Weights of a small transformer language model.
Size: 8 layers, vocabulary 16384.
Training: a variant of Adam for these matrices, 554M tokens, 12123 steps.
MLP neurons of a small language model. Each row is named by its layer, matrix (up: input weights; down: output weights) and neuron, and shows model dimensions 512-639. Each number is 500 + 40 x the weight over its row's rms, rounded and kept within 0 to 999. Numbers have three digits each.
After each neuron's rows, "raises" lists the tokens whose logits its output raises most directly, leaving later layers aside.

L2.up1706:484448508522455449465486501440509526484485534511514487476556501520578487535489464483514490574501495488492488542434535523483475518490535486494529498535540512533467454475468566463525442529452494548536523490517517487485550463616454540562503509531504556527500434454572460520530484514560544453498482457508459493522496459423480494470490444463480500628442477514515513448555494631418427470468
L2.down1706:541468541481518434453527496481537502500515532488448504489541473517497531461495524488510522509508422523493488425526521469518494474503483469549447499503511457493358543463492523521515458503508479480500414465550492493472465472531497495517481497472492430501440448480436492544434467504594466500540507491527502541466549412485473548495452462506448479459519525513470516484453543507496481438513
raises: " the", " their", " any", " each", " this"

L2.up2741:496535461457527505466529502495504473529480538484514554494504510541565452498501510477424451524540512497545566501502500499485512473496489519490529507434469520533476445464461540500446495523465463434533606533476416485567544464490572479450496485475492459511531625506524499450518559476505554485478499481461490478486530476537485493506536434463425490546528426522555473477541492494479533479487
L2.down2741:542481570498443446468549471422451498498402458564500479499479457542419520523534533468528460423505519539426556489528489449505525470527453506531550492533480437506560573528486485433555546519489518530575556513435511510527518499483500485470560502464483512501488529517507441432463498576573514475476584466477484542453501578467506482517527507528477448522510526403537545467568534457505495465531
raises: "isk", "st", "hed", "ix", "sp"

L2.up467:529447506503528516566468433460493546528519484470505459479504474496477562494559425500505480498579472498542375420522493494551520495460441495474521446466503549494561514428494490536460523458481558517428471624512522539481449458460502462536463439552534508509546519513515480463519494511460563517502562534489529478537494494469549542564491584543510486583532485497582484473523443539542532453447
L2.down467:527495539529529534529498523467488569520494532524480480433517556457549510429565512500492533520541495490464475545518490445519502531484515472461479523450498573424598578547512484471467495435485507488485502544472469455460524494509553523534464442571549529544580491480510503531443507417606512505508496508453498490560506488508521501500494560511527441476530507571547519541461489504485547461486
raises: "==", "===", "====", "According", "The"

L2.up1475:540518505451410563570496467420538487507501481470548523497543475511558475557486475500481481507530489451559499445513538528500536519467558504498518486486471510578504429506463566443508525469487484593461515488489522474486554561517520521478537528484458519570491475496511500503481506498524519519492543558507494520504459524504516457510513477396501488508451408544489506553491506458438470515463
L2.down1475:483567560527534527517470530439461437535450465459546470518478482475565524464518506514547470499523499494513453447522560476477480467484487530495531477513493515562457545489472533460500601474487491565491531444531555491568558560501529590418540510466479532472540484507535506529433476491624508477491469502583469553519482561468532491529527463470562529508475479468456442525521531461435436528527
raises: "per", "erved", "ports", "igned", "now"

L2.up1690:480585526494475566532509550572521544498468542538490576536519560508545477422488551529514444526555548465506542539523424437452447463573530490481450501499413549596477494513543505507497500458504585573498537544491516554508488546541451535513532462604456535489461507525524545517479457528542537565544492446559529444549512461443456500461543526451493467458495526469452546505509474500474439513447
L2.down1690:462515513502489528489514548477489504509510534511458489428469533515533541443479503490523526505541476456458542559511501473512539454561517541487474469486451447481509566506539500464529502504525525504463473464461464497503439485504480460552545492552511505470481527516541589534439493571560509442516442433475531498476447570470455518479521542505523478492506455491457550536458456561473447544464
raises: " They", " However", " After", " This", " There"

L2.up1382:554518406496522501551475512459530523544447472532480475482453518481510505499479511538519437434472545552566484539503501537541562509500511512438513506509448525512449510578500489507493515531528438520499490572557551530557511465505489389476528539481485461564553533534491524473548394484542526452439489496548500474519526476461485496517516500535487501526501495458500539505493507509486503441456
L2.down1382:576474491544522474489519524484517554534521495459470450526467540493455482512449508510471496462527560416476458540450385554488521517432525527501510542507500512449420497489446507470526496476524525512508469435475535554450456504426425538475525478508516501453472471508461546502427482482556495466558404507534494576472466520495570496512525492561574438446490503494451531479436503508479505459483
raises: "0", "8", "5", "9", "6"

L2.up2375:502452471499534508547457573517502456541460483466512552451420543557480474475458566495493433489500551521542524543511496419481446465469526522463526521498457532520485538522465663502452455453515466573481495607526535498514445525573430529464491546487518550565434455468446446429475549492500499523495530460459552491569560537495498522505553522508490497493425557456449489476522501470507576473548
L2.down2375:536530458491442465441539542438479464560507485490532555463455546453508495471503499536478450444544528452531569517427396485497428528494519519493517511526482532488459575541467567474519456495581539462511500556481490569547496462460544519533447534483490494532486487535443486469465443495640486497511504519523592556479565529488483531543553532481552483481422438512503430475487444524487553546533
raises: " .", " .\n\n", " —;", " —", " -"

L2.up2672:484492457568531514554469518473465594585415425555501466491502507504506452548476490568521496513483536526497566442548457466525550467499470483543562590511493488515520425531547475470471452501495498534432490543537564504577502470553469473485521519452420448504533526552485527584556487459480495484455440551500525480510514495455564489460595494510471472477479442408513582509487472530473506543532
L2.down2672:550496507513590465552521550506511571568482536517521522508480470541507439508488500562534515483457547459429460499487430463485530489471529543581531535522513527478461504491455561467536499488489523517487467461510575554562468482399520542493510505526430450478498443541434545511451541492533510494492399503469432518441522540427526495528527463543542456438430487479453494462449546533515447435543
raises: "9", "0", "3", "4", "8"

L2.up591:512504454527460547490504480493486601519499518451519495485471483524475511515537518465505440542508488502527521445525452491491490419547560485494553543557371557579520482528533504459499459458524459496572464476537551483485508477556500425470519460481476495508569560488459462568529487482508488475511548547534447572517512481462554469511508528454476522520560476516532561572537412479544572505545
L2.down591:553494604490481462513574486494520511484514487488491555511516441447512531525464535486499527507556484507524522405493483527605466513545531490509580452480503557495485517495521507514490464512520530486516437558547509463524466522481488462528466502536512403516599521526496471541463463497549495529516574545480506489484540475494496492531531414537489506508500563549492450505521507391508591548540
raises: "ized", "ity", "ised", "izing", "ist"

L2.up2857:529559505522486559517522493479454455552537506508519517516454604552475524506518506467533491464488548482463464448478501525489505478488454563502424476531500574561389477462519531529523490487420488552549565490497521585554480516489428545431548460536589543591524532516487459485575466483535541481503542470526464499540489520536469515475531443530506447484472488494486480597548407553431517469498
L2.down2857:503500422521505494533569508552509446495558487480452447469445529496473446500526516537550522499479478503495498506465536521475538524456423561488516452573572533527437515459545503500494474465491479504498492471452427495459484510494456525505542505515529522537453536504537507508500520569449537484566473447528550591524454521521543489459488518522448481475533508456489485481518511518474488387528
raises: "|", "|---|---|---|\n", "|---|---|---|---|---|\n", "|---|---|---|---|\n", "|---|---|---|---|---|---|---|\n"

L2.up2609:495519538527541485526536504508557512529498514481516508526481510566556496509495480571468468529579502472551500448569601542476517455430596450505501510480503550526453518466502510440549462485423478564462549469503465510554521559537611557455504548512461441556502469492410522506489530504517448440528482428553549493547438498487547501494464512550487469521499486487538472472509514492422495524524
L2.down2609:501535511527538461485462477464537427513471492505452544461498556504548502447496498493447492384492484485482561474497485504533446413498472498539470486444429549465386449416507541548523498519516511484544460465495484477498508499520549485488565460495607508509499481441499514452544486497516439474515521505475519552548474501487552533448456528502534474505472542540487528510488559525493540534541
raises: " the", " it", " their", " a", " an"

L2.up692:531450525513472521547458441504483509532526528517536495547521491485506473530543477622501511410488501507513471382511568527537496532520545484472557506550499493543509576476570516456474559465493519560434535534508509530434498449582584473516538469492498459472513579544494542515517520508478552401492427476532487541514496458501555519543526512523436444537485514548591512444525477531457491553483
L2.down692:525463518499553564478490415532532539500480524437533522554509513524503439427594552581477518503539408459484523555463521527491457549462540519384497477517500506533489468481503522511375489440515511482474517563513470436468501525505509474555580413490439515464508480497480566504517517498490533492615543484482531481514447497530498496486462493516440506488519530553471539467525500545458544472515
raises: "===", "==", " recent", "====", "Career"

L2.up1431:471385408505480517550506464522476533522528499492541511491529515428552486508468542483533511497533467555496446532459514534556449482504511465470595521406417520484438519483482530467505473472484482556486483558559476536455522451454459482454489511503563546591475511448429526491521530510484441543447441483482527495549523469402517502443522483524534469559491492504546532493581459480516573497516
L2.down1431:475472529578455560476457461445599501539540518521438569508506459468549500480520452397497538503532409500494457498501439497539528457549539476434490533514490473444435531469529527498472520430462529570487556502487483519436533430570476492465491542512553526518496505511430533434533526516559514543489477482429521545574467529546544462436493460556558470605496430590543498505522492464481503546566
raises: " those", " many", " some", " any", " several"

L2.up1242:507461501553521521476457499464450505518401537474528513484512429548500465489532497463495477472565464519491544433472489452422491491474469468515476485514453562519444473540407527445467509506456486484493526576503515538451545510542509413503422483501457448538556531491444507523446480466555553499475463553522553498497505486536536527552482466523475606508557478488543456554641453575489541500482
L2.down1242:469489527521507498482439494443532466508505483483432515538488536530491514495510502468541514479559520527476489490454501430494573503417517524535423488507473525505477484526479502476481457500432523537501494507543480530508541545535542486534560502433530462457541531470447578482489481482576498551486487514482571468450424487484500548519526504483414515521543508520505513501553526498469467480525
raises: " conservative", " recent", " than", " important", " powerful"

L2.up1729:556526480536502535490537446479475509520514431480498466443476508547528550525523457536500435532545498483484483428508468445417553516484500529500462489480468487524511535504464539491426502490488434543475536545541524520517486576504534418476474548549468511485485601449378535545487424476516585489475554499482435521444509447557483469513452541517435547497483460515497472535498449476451583542554
L2.down1729:513470528520490539497482525510515476465461442493511434514531519469514557551505510458559466432518505459495507455508443524442496517449516519502444496534530578588540508455558543502486522489490535495536472555519523499486481537435553469560530475479518504473422455434475481541375446505515504457539484499567511555500485486516514436476480492512442455530506460510471490501510457509520490473519
raises: " than", "onomy", " importance", " important", " numbers"

L2.up991:492392490523503464513468530506471536491451533410454486478556428539496583511538487597485479505527568547478470455520487486513429480520499524492525530491472537487576512527466507525525474516505541517523532531482477492489554489498509494489470489480446503468481532556449562492517532539542442510527572441482516430540544393536503455448490563478488464474473500489499465424528523446477448599421
L2.down991:499549516441515500473482513549526446501553533518414491440505514482490549438519508470466501489513478455510496463522481442565456483470432474524508512482434515462752509503524476461499519508531529475521519531420521455513521481475491523540484534433517485448532506559472580514462548547615483570531485473507504530497472542556508545470461484524507503489542483574509498493484520458448486524479
raises: "In", "===", "Note", "The", "2"

L2.up1775:497554515516518485523418568526474568534445497515523481459538504508489511504467476551493511401560506525514416459522524459431503479465596513473481595520436483545446429457475503499523516489470495540414535487547506465528477440552561449447498505592533456441465528488466507558453548478478492465466473471519512517542554528511572536542503537499469515496573540502408528461521568444474539524532
L2.down1775:526609567538451511577441499583489502554535476468494487535505484510459519474500471529487511513547511513540515421514449513412468593502465455489483456507498494473430475440478461534503500538498483509519449494452529493505490486577483488455430511500533504419461464475521465532471521490527541446508408505529436509470543530504508507554523452553519484511519556584392505499534488476472500513481
raises: "illed", "ights", "illing", "ill", "ink"

L2.up2438:495573445434483531508462545483426538590512458430456521488547494556489451554555499499499497537536485509486504479476436523533469538437558511480479473492544537500463461504456523554426494570447517513419452472470561523553554504536500429472417487494465455499492551526518539552469546485551504478547553558473425511481492488495512508416584542469511510514415524559519474509478496532559527496482
L2.down2438:563524449438407471537509512527533521538524451539456534498506543529445496504480477564520537564497476529467548569511477519510458499452516540516541461494566477504537527501485544506519467530577513480461399538483497461486549509482565528524456476456549459487473506504486556461498512425556478489542523536477432502430621472552501575491466528465501479474452527537487460537513506535503574525500
raises: "uss", "ap", "am", "an", "aid"

L2.up110:495556542513504572549529553498468539542465479552495527539466565515588510440455505506614502526568510403465526555510422482450423469462505446451480477461462536518465529486457524595464485443528543599560528553528513606472507460607429500420508575587496555455464518487520533531518475508526503532523517507556571539522559537518482508534559545499465501497459534471464507479494517522499512550461
L2.down110:450507507456481528478476528420501524455489507507438489382541551549504468556495509508516474499566509472527553526587554503430478538547515538483459511480458445529469514522557472444519519479468503485544503458524531520484483479451488443569564490502503501527559567554504530449501548486536458511505476467485493464513461574483496482414448595522491497574494484450473473472457504558547480565412
raises: " They", " These", " There", " After", " It"

L2.up614:427417522442479507436456532492458561511506547528506482496586532566504554495476469503518489490533536513473533478561535472482549493477591516464529521516536516469485530529506550564438423508486494450513476588503479441546474547502521531473426570490476433545483445460444549508466559430546556477508577512513516507477444520433528483482505514492481494503479524476482546532536494477454499522428
L2.down614:521510457543529451481535430514472491528498574508473492499498540479542530548458448529560453441491532542417496459610525531439542534506483502507460480538493481533525492432500539549529432477522557502448560514481501393484502561465555543491476518476438538539481483572520440484551495451449486529560512454508493523482463531436530517477436539453453510499490442536494540444487531439498448516452
raises: " their", " his", " themselves", " its", " itself"

L2.up1405:471472497419444531531461506419401474413490481461506545498523585638531463532470485505534481505546551553494522529472495449538529435516463495482459485514500466507480447490494528519531504526463494487460484521540490510537480490545505407505432537536534550524517508453535594586586484502519452502453534511559391555465525466510524532558483515475557503545478483470525553498504455503453512540544
L2.down1405:506477457491471524515447500459489501524472454547534504499536537553591508476458501455542472525502562514447541450534480556450530491504482446477411495530496475473507605445438548562580569507527506486468483565517509534517487433535508429582462469534544509481546428496531501573454503528533512509546500465486533483467528552499465527501549493443507478483563531594513458519408503439466480522461
raises: " Total", " ", " Average", " Majority", " Career"

L2.up479:517529385425475490471486516531505530549513510520516497450509409488493405484450527545534498473528535521494475448533560508487523540562525456491451525577554499548561525419487579492488484470487482548501486461454462460479446585467525498475524437525529449519578504428541489480496607512478518493480492464503465584465608446453461503482438593495518483497505473434511534498493487484559530509534
L2.down479:479498499510499466466549492437477505497575448454551545504535496533574552503464498451428520487468481530502534525425530461567515450563468461448472516551550516463514459408478498518531435479536497506542499473408514455473455539519558480506474504463511503493430511525537520468496497462589487454528506488479439592573512478506489461420445455516541470541575515537511516548477541440511507531521
raises: " a", " the", " by", " another", " an"

L2.up493:411506452489469525478475552530484432569514538502493527449578556529489537459525502529516496490457488500500462519527476479442505473461486492490531533467502477446511527414483475558482509503450525486540521513566452569542536557466429521509441488483519492503506479468505550597494561508445484435498463466475448498463464528526539525541513560460494573475481507482502498518489489424464519441447
L2.down493:424483522513526499590483461532459538444509543486428469495543461500548508521517414473513449453558457475430563550509564546435458518524571495461494537518491472549502548490534504529473552530481543469487478484522521427465545480515475531538493506555484546414484409556471435511461464540487481451519474487431508477441432534479500522472501504537463504481526432454486450469505563519531476466478
raises: " how", " whether", " what", " if", " problems"

L2.up3032:505472450429505543523520473534519518449502550506499541583485511468528524497501504574578452470492526515561473493567498503495471528526542508543491484485571516469428511503524531502441542566461456546508480547496501468505527443466486515464452487506492490454496444414482574514465548479443530544446518451535452474547520412506443537477518580488566495513505532455464550479513521503442566535584
L2.down3032:473462489484517537475450515513513473478545581533413448510509550494504528458518532532554480498513524577551509480532447526490521512479426581557552546529527548519473516510524505495565514500502493474426491539458493512549456473549442494462472426516460504494515513446490518552521510503541526521442462489542449447513524526537529551562544551514496530545493512452485518476493482497524570500489
raises: " W", "WS", "night", "W", " Year"

L2.up635:483480465430458444524498558473467504464530534522492522565496599528544473439496552449514491443469480567517432561489470507511479435566512402479532546542534528511444498459501507534507477480470510444518511535480380540530507501482482511465536567494568427438517521555573491491510502499448536495522500497489508447503538541543517470557494470535468501449476466519497557553540493466479463514524
L2.down635:471472442522492435557496516550518562552483386544475527501536559503495493543533513475515464542456502482480544525477457513558494530494484481421502532512568481492568553445442547478537473481502488485523547533586517512513500460526415550480528565501621522504497524533510508505462518457554478467560516500480482503416505555450529482534533510522496511457454436514506547496540522404494467489484
raises: "aries", "bert", "ile", "by", " place"

L2.up863:409474497472521521448434462486501537518538489517552524477511488496534472420480489521514464516536514500539466486562591533474485460522581402502461478501517475492483521509496476502420500496460455518500498487529507556453458539482531533507476456461490399541461504521435496562490575484459448517532486495506514501581524521511513484504502626512504503474508500537493518488485590480502484457513
L2.down863:478458525524517449490501452538559515438461477471472523466501478490646492474476513463475513375568466436495518552491549528522483461548493495619415435516512553513435510452586547534502510502452542506463501474494491423476530487515558536520582458433497483564508516491475492468453469496542481489465486491478476464501510449463555527467501515482570484535520482542481455486528517534474487572507
raises: " it", " the", " many", " they", " some"

L2.up2306:420462530472480488485505541510487509460546523542515507472525369612506407487432578515448484422553547523514469531565515470487472451475524509465518597480494481436485397498530551438579476510529550448468557485611542515495495513503517472547508487488558492446564558487520509511530507495535502492489544474544521553422504494530524409495460489485468602565474488548544506525558522457466565420584
L2.down2306:514477453519464547440464434498551440414438516535520522577563488546491500434469480522512475481551488566582501506464500503489558455562554532440530485488483518529437468474526516505476484473493544524424503499490531487504489476512584503509527441510484490471548535474538479389543493474528560520444545450468454436534494506529507464490460480465477590540419481522458521467488524445549555513541
raises: " Career", "Career", " Total", "aching", " career"

L2.up678:471446421534441498438538501516496492494449485465496504520503471448494471540490529505494470528511463503516527457543501513423480480475472555538515565530489448525520545476504507540502480458517490508409494500504468488520463571464473446441481491592436525554529494589489517459465517549498558547385518515564515468497477493521452492543523509488540504545470518503473511503549443451442411507458
L2.down678:491522423579465510471475487465534510505439463478539491492410460491508522494526523456528549448509550506528515471480527473459552436485503567538554552529549456439477548486463497522517487475508450521498519521504512467530424569421551526511504463567440494528530497573504532447444518541510559500518412525469513410475501504550479499538487481536496502532526525528506499512481541467457470480509
raises: "'", " were", "ome", "’", " are"

L2.up669:510435507473511518523505541497456537493458477491525487497467489448425429491565555528517441507521497551516525521451456557475461494508517493513529500512502474539445477530465526468477509537498489520519468566500453559505496570519422468475493481580488451548466506466513456486503462489463506452411551512457560554490518492621422500583564515510477555555420474522508428475473499524469490470491
L2.down669:528548476471451518446479498462547472521547478490452533443505501512530526487476471449505566447488510413522446444553539471495520499489448502456478483490447488478459492452482481520520499472488569434506524410465562485431510474503565545529448491457529482476501503502526492527496496495524456510558454551483453475477478500435573527432475451521507447487557515505552567522532498513537494556544
raises: " his", " the", " their", " a", " its"

L2.up2322:512399490530497482493469473569517535507429492528465515453550482492449526459488500564529525564467493482505442475464485462492509472470527523513604593492497578463504523419525517520521572479518506567523523602530473512460493415475611467480469472551491530447436479577583612494491558545478538440537494445524548434529526481448470500508473510479520486436468520509475502413454480428533464509417
L2.down2322:498483540450493526489502483502535517486502481510470554493534510488468544432481493537483522530493509453495512459505537490552512491500492468504486559464500521455625496498505455495504562483517533499474484555498482460485473461459565450505474493561496512434528505548529688551440501533550509512520471484536543487491455535493504456495481490514519491416500517538502509453450504477485476531456
raises: "-", "===", "In", "==", "The"

L2.up2964:462491455486460502542470472498547564492499514445550454569491531535566518393428506509538481453464464473517453559538490528486428494475477448456473501531449452544485460451549530528498498490449500495561497499475453590518520522504559524498498489493529511447554492566508465468538521463503516419474566481506429504538527448510468515497422504456508477572498563507453431426516496570484442482495
L2.down2964:508499505477490468497437450526570498462491476497465552469473499463488524426505546484504493510488456552520531493481503514526465528500457513474459495541522460474458525518529528540510450496515484500465489526497469486489478504488514538523516390475481511504533484538487521515414533472529461467563601494496533554526505454499500498424513519471464477482532565497496518538451491496488436443536
raises: " the", " this", " any", " their", " that"

L2.up80:494468488481524528508481535451562581548493540534465512554434492457458451496543465549567458510450529507436507503480468528486519529431453447498442485532499486456525534474494443526502443487429474525498507557518502525504488485487574524524522484487483507526517513529499459467543520439487488484468554558482510481448484489491488511553459532547535516505534456519513508417488527511451490508552
L2.down80:557472547457494561492465566462522601534540441519466502461518557470491487477402486516494473484489528478481470556416467607492490553530466489529456508550519500460421519424510518527504473462501494523430505550520499499464506458442428493488523456580466490469451510533506516486431524555501499500575495469518545562479475531483483507547518559565546460477464480504490488434478491552512431484485
raises: "0", "9", ".", "8", "–"

L2.up1632:525505478511552494575526468528482517429489512518530467462541528447433551477462529530513434457501517504513486483491488564518508473475485495489530464490557545558454499471452506524509493463462492474463535475492425524491545488524446531481462495592543540532521535513493464486564527483519482462473627459573473455475505451615475485452518526515530505543544498476425450538484448579478487476441
L2.down1632:477471429447488501508539556513466466524550540489550538447474510441488490454457581521521502550479494472509539504502465539483518543516486541474506475599532502492482508501451472451476454437509513506475419464471471463420510526467487469548539420500539479519437486505484564497485509546498477524543520498547524518442438500510546503467414494543457477447508460542506445476504516603471480481504
raises: "|", "|---|---|---|\n", "As", "Since", "More"

L2.up2452:436457460479542527491445529504556610489512492442503472555537481500555535498483535520591513492523530521516533509507521420467451469484498471550482464423519584516488494543467601496471425507498540559505490574521466533466446530475508463468476508466518492537548591486451543496521587443509432537464439537451541512461471490449549546503509527498504574562504466568548485479512497462477453571478
L2.down2452:490440521536499566529449453514494536516434487480486465484543493510536545520434460476503463422514514502465480432472497414546565504508522456539485527495526522505522491520536495465532481482496577519448564566478464501494553549450488513553551527439457542503578487525458511450486482480497448522494432535527512469460435512522503586481560457527492492548472467563584506475520490524456425533519
raises: " they", " she", " he", " it", " that"

L2.up478:523463515512500440539518572503480612624535537530536521521499517494546411559527524620484514515492469516406509452588492463470555466545510489504553525548471466494502550500505496537495533547524491568474475484494440483524476466461509451454488487508488497459555549587421558491522499490490488443479447522514549462498478534425539473433529468499457469469520448500522567456494485519455470523533
L2.down478:509502548499510452511487509456528550569505517531501488498511489510520429536441535557498463526448481477469444476475432515482502467480569555544543547519476466511448490482464521497548501499468528524510505484435565531581447461448498506537478479554401435521484484515411519533471500554497510495487416487554425556453507577471548437539489507495466453472485446479463532479417545555498473487573
raises: "st", "9", "0", "6", "2"

L2.up1044:407507425451497487512435536473476546528489543479514507512537450546488502517492531454543471504510512447480517558513547491499541424476489491457518475508501531430459501492535572526443447475486513524526493542521503496469504511479500487461471453437487433541520532516423546579501625471500508530498464481457561449481529445456513504540469564463431509539555483536465554502472512501455533593525
L2.down1044:535531464521481461535469459508551492474482538524499553437560486555518578503432491487493539412502523454417499465530520495522546514475464430482475519487510546488474512427531589553439476538503544501494441514451440525477470528508519575590521467407515482540505507483509524513492471503531410423593448507520461495540505567483494534435493494485541470530480503531493552458507528468504535495523
raises: " its", " their", " the", " them", " this"

L2.up297:531456465494427549510443454475498455551519439406508513487465486570556560561529467495528432472514560484469492465494484489427541509424459435502510456491443424533506506519482526451523518490520460525462436530474538540485527530535522584541477519507488427519508545442429499469501517476522525462447487477504519492511457452515510494536457472464485492490463476517567503542526509516467566487546
L2.down297:569482510476554549536460454462462492433540517479529488533545553511538482530587524499516416523538533473440495488489467547445510502415492479517494449560492505518477463493475488445443466488497479552447460556512515457441514604546544554569543543534508472497519491439439508517516466535578521431471490547576484472475446493542495463550503511541457520528541452503495527502520510520500470502511
raises: " recently", " than", " recent", " easily", " likely"

L2.up424:504460461495444549504441525522476490532510469492499565435504555449441519543499464532553440510578506496500479509552476526474540524527448541478436463462495513535447546476459543513501476527497425521498543524490476527471536511527497470496397509537508505526538574618522553493537512553490521426474530507447511476534500496556473520526464519514453487502405488541504527464507341435497517582561
L2.down424:509541566472471586567468544516479405529624501516494473414504460499501526550481486513504527528459516503481521510495403556541506488575504530536495438514553453479489526489508540525588505529500483458500479530490506490545546475551523449494458503464482544466498494519447483442513540495502505466395506520450537502493493536453483476518457506576469454458456493478507498471546461445521577554501
raises: "en", "ack", "ard", "enc", "ois"

L2.up1587:483520443540446484542538507482486544454522512464523563460488503459543450511471443512474506427518455631488463527540578548462519495416463495489433498518478486514489531462465539559534462453479542493540447490480480498542472507545506539487519557520495458500567469527504422567595534484514540486533551469588449533528460480550496480463496450500488511572481516516542458465484522524435456492501
L2.down1587:509486526468458439509475443489557472483533507523462561443523523506552448438468440513504492482527434541539565455511522504522531468514417507495482551516470513516470530447471550570496508467516515513509491504488484452487486473481549548502562460499544456522523469448551532526558543458505463436490557511429538549502465438473535523445511509493444453492568514559530595539489572458571512482548
raises: " the", " their", " its", " his", " this"

L2.up1223:432437498464425534530492471524473490535484540442561562467533559530567464546550526554505508555583562539501534482533442518479455465470476520505456534550530527593474518505525500557452460464452464544413545568470519526527452495534482471480526561530465486510483497538567498545484492486488506600534503455603477456574497471495503516545490451555528541470501502484417574450524519511481456542518
L2.down1223:474411472473451499440479511531499499494488503449552513458510510509447477511478505453500520504508504542515493473538504417487486466475485525544441506572512489455488511529484531537517517486517521518491535490443461463517498548443568494477464466567535446468480461543509564477382516526601506498551452434530457539459486552483424550534452523479567434438451431498530504462542506567494481477521
raises: " ", " —", " –", ".”", " -"

L2.up2825:527393457410507619496469553565504593454452469465498471491533476477486491502562494543482530471491505483498508490516446489480555581520560458520540512553465511558512493523476472396497502509514486533437515526519537476510509507515488528534516588517450478467456553515479509564477473445508440523508510492550541486551490499555532509516520512498491513528472442482488462483525481506490494536451
L2.down2825:523599531536461383475586522485384459476529499522473511498536528518619567568548451465499482508490495503485485449505477509523484460596530543475524490472522490428462479511533544569454445469501480428488537470351485494544457426421459500527501499488539482469524465439504529448506541525512484440536489504433498474509534511497474484520493500450493481465547532502502559500426572470516549485534
raises: " their", " the", " his", " them", " another"

L2.up1444:515497472538433457557493526530468550484483513487521507510511456514458565542515451513535443473520444516428467537509483512495436463497561438515500622515512524510505502508490504535516493479482543514508479519465420575474498433561575444490521559588548536523438491451535535573457544530545511511495512457520539462508511502458495539500484501500490476464413556468533505450524433498529425481451
L2.down1444:471500526438509497480489487463474524477536442488462541449478504488478548442461515488536482547552540509450512474515481507561499441494474400522495544451498471421581469494514476465509557444554545459476404489508470546508439518493546506545505520587516499508549488533563557534496474472597459464502456503500510522456531522486501564531489548471470462536495462506466511472455513465442435527419
raises: "This", "There", ").\n\n", "Following", "The"

L2.up213:524474447518431496549465472463561464526519479549498493474472449474498401501483483505503485553468518501508500498449503450555543442546523489514504584476510498484505508501447514488498533543488541502439520538493465461480474529497482465417461500519463505560484476549565466536519478523429440494429527504504553482505508523489520489468520551445482483585440496441479457491482427463536489526510
L2.down213:511438501477555517512527489479544499452518523492450441496491482475539587526475480556480542457486598490519563507498540494542567515511475448507459536430534502521574498478448528505469533429506553518497475481489509536484503554534450495491499518489460524438485519478448616522501571552586469418473451509529461567462508465484555530569536473487472481492554414534511499480434541426537470475463
raises: "1", "9", "8", "6", "7"

L2.up1861:493526506593496505487548480451450468485509545495495505501530585577543433489536504494535517528537486485447418468492487499463449425526478491514511509515467490491401498514456559547452413501503485496459516562540396478558480457521501490468502541611483470480517497500450495625532513529518526534451521553466417520473599435534501418475534535495491483515388483410508517480603458465468511469478
L2.down1861:520503477493498589481548459536454550554515568526543496560480522567565460452499460520539557421518532475480500489421548550491488459582480461491508431499540473433408497481410469474472465493511528451509487529551450529573481494530487551496509516531492496434526517502428478552503471510498492519457436529459446510499582442541491495491521452569521413497426500444480508383590475447496568521429
raises: "itz", "ake", "ink", "ights", "oor"

L2.up3049:520522556527442594479520531558459546396474536460513562503540514526602530452485486551464493554554553508551543562523489460397482467457504435462514466452557490512515460512474451455507452513496493578519455595509484587529578483494513421483461522518482488435479490503451466521482543469501486470498535466521514485543492515573442446504523568436461549503490525447472546530550482428461484513504
L2.down3049:414512480500569482474479502450461551486550561505444495478516490473547500459480454513493532538485450459477512472567490512522514526518528497532495531450539483532519587549610496455534483495559504498536472494520518504456468508442453521539519463471454509517524494526559469461532482492496472504472461473529468449574491486539504469478545506526492433551465536523472493506494545462505440511479
raises: " The", "==", "The", " In", " At"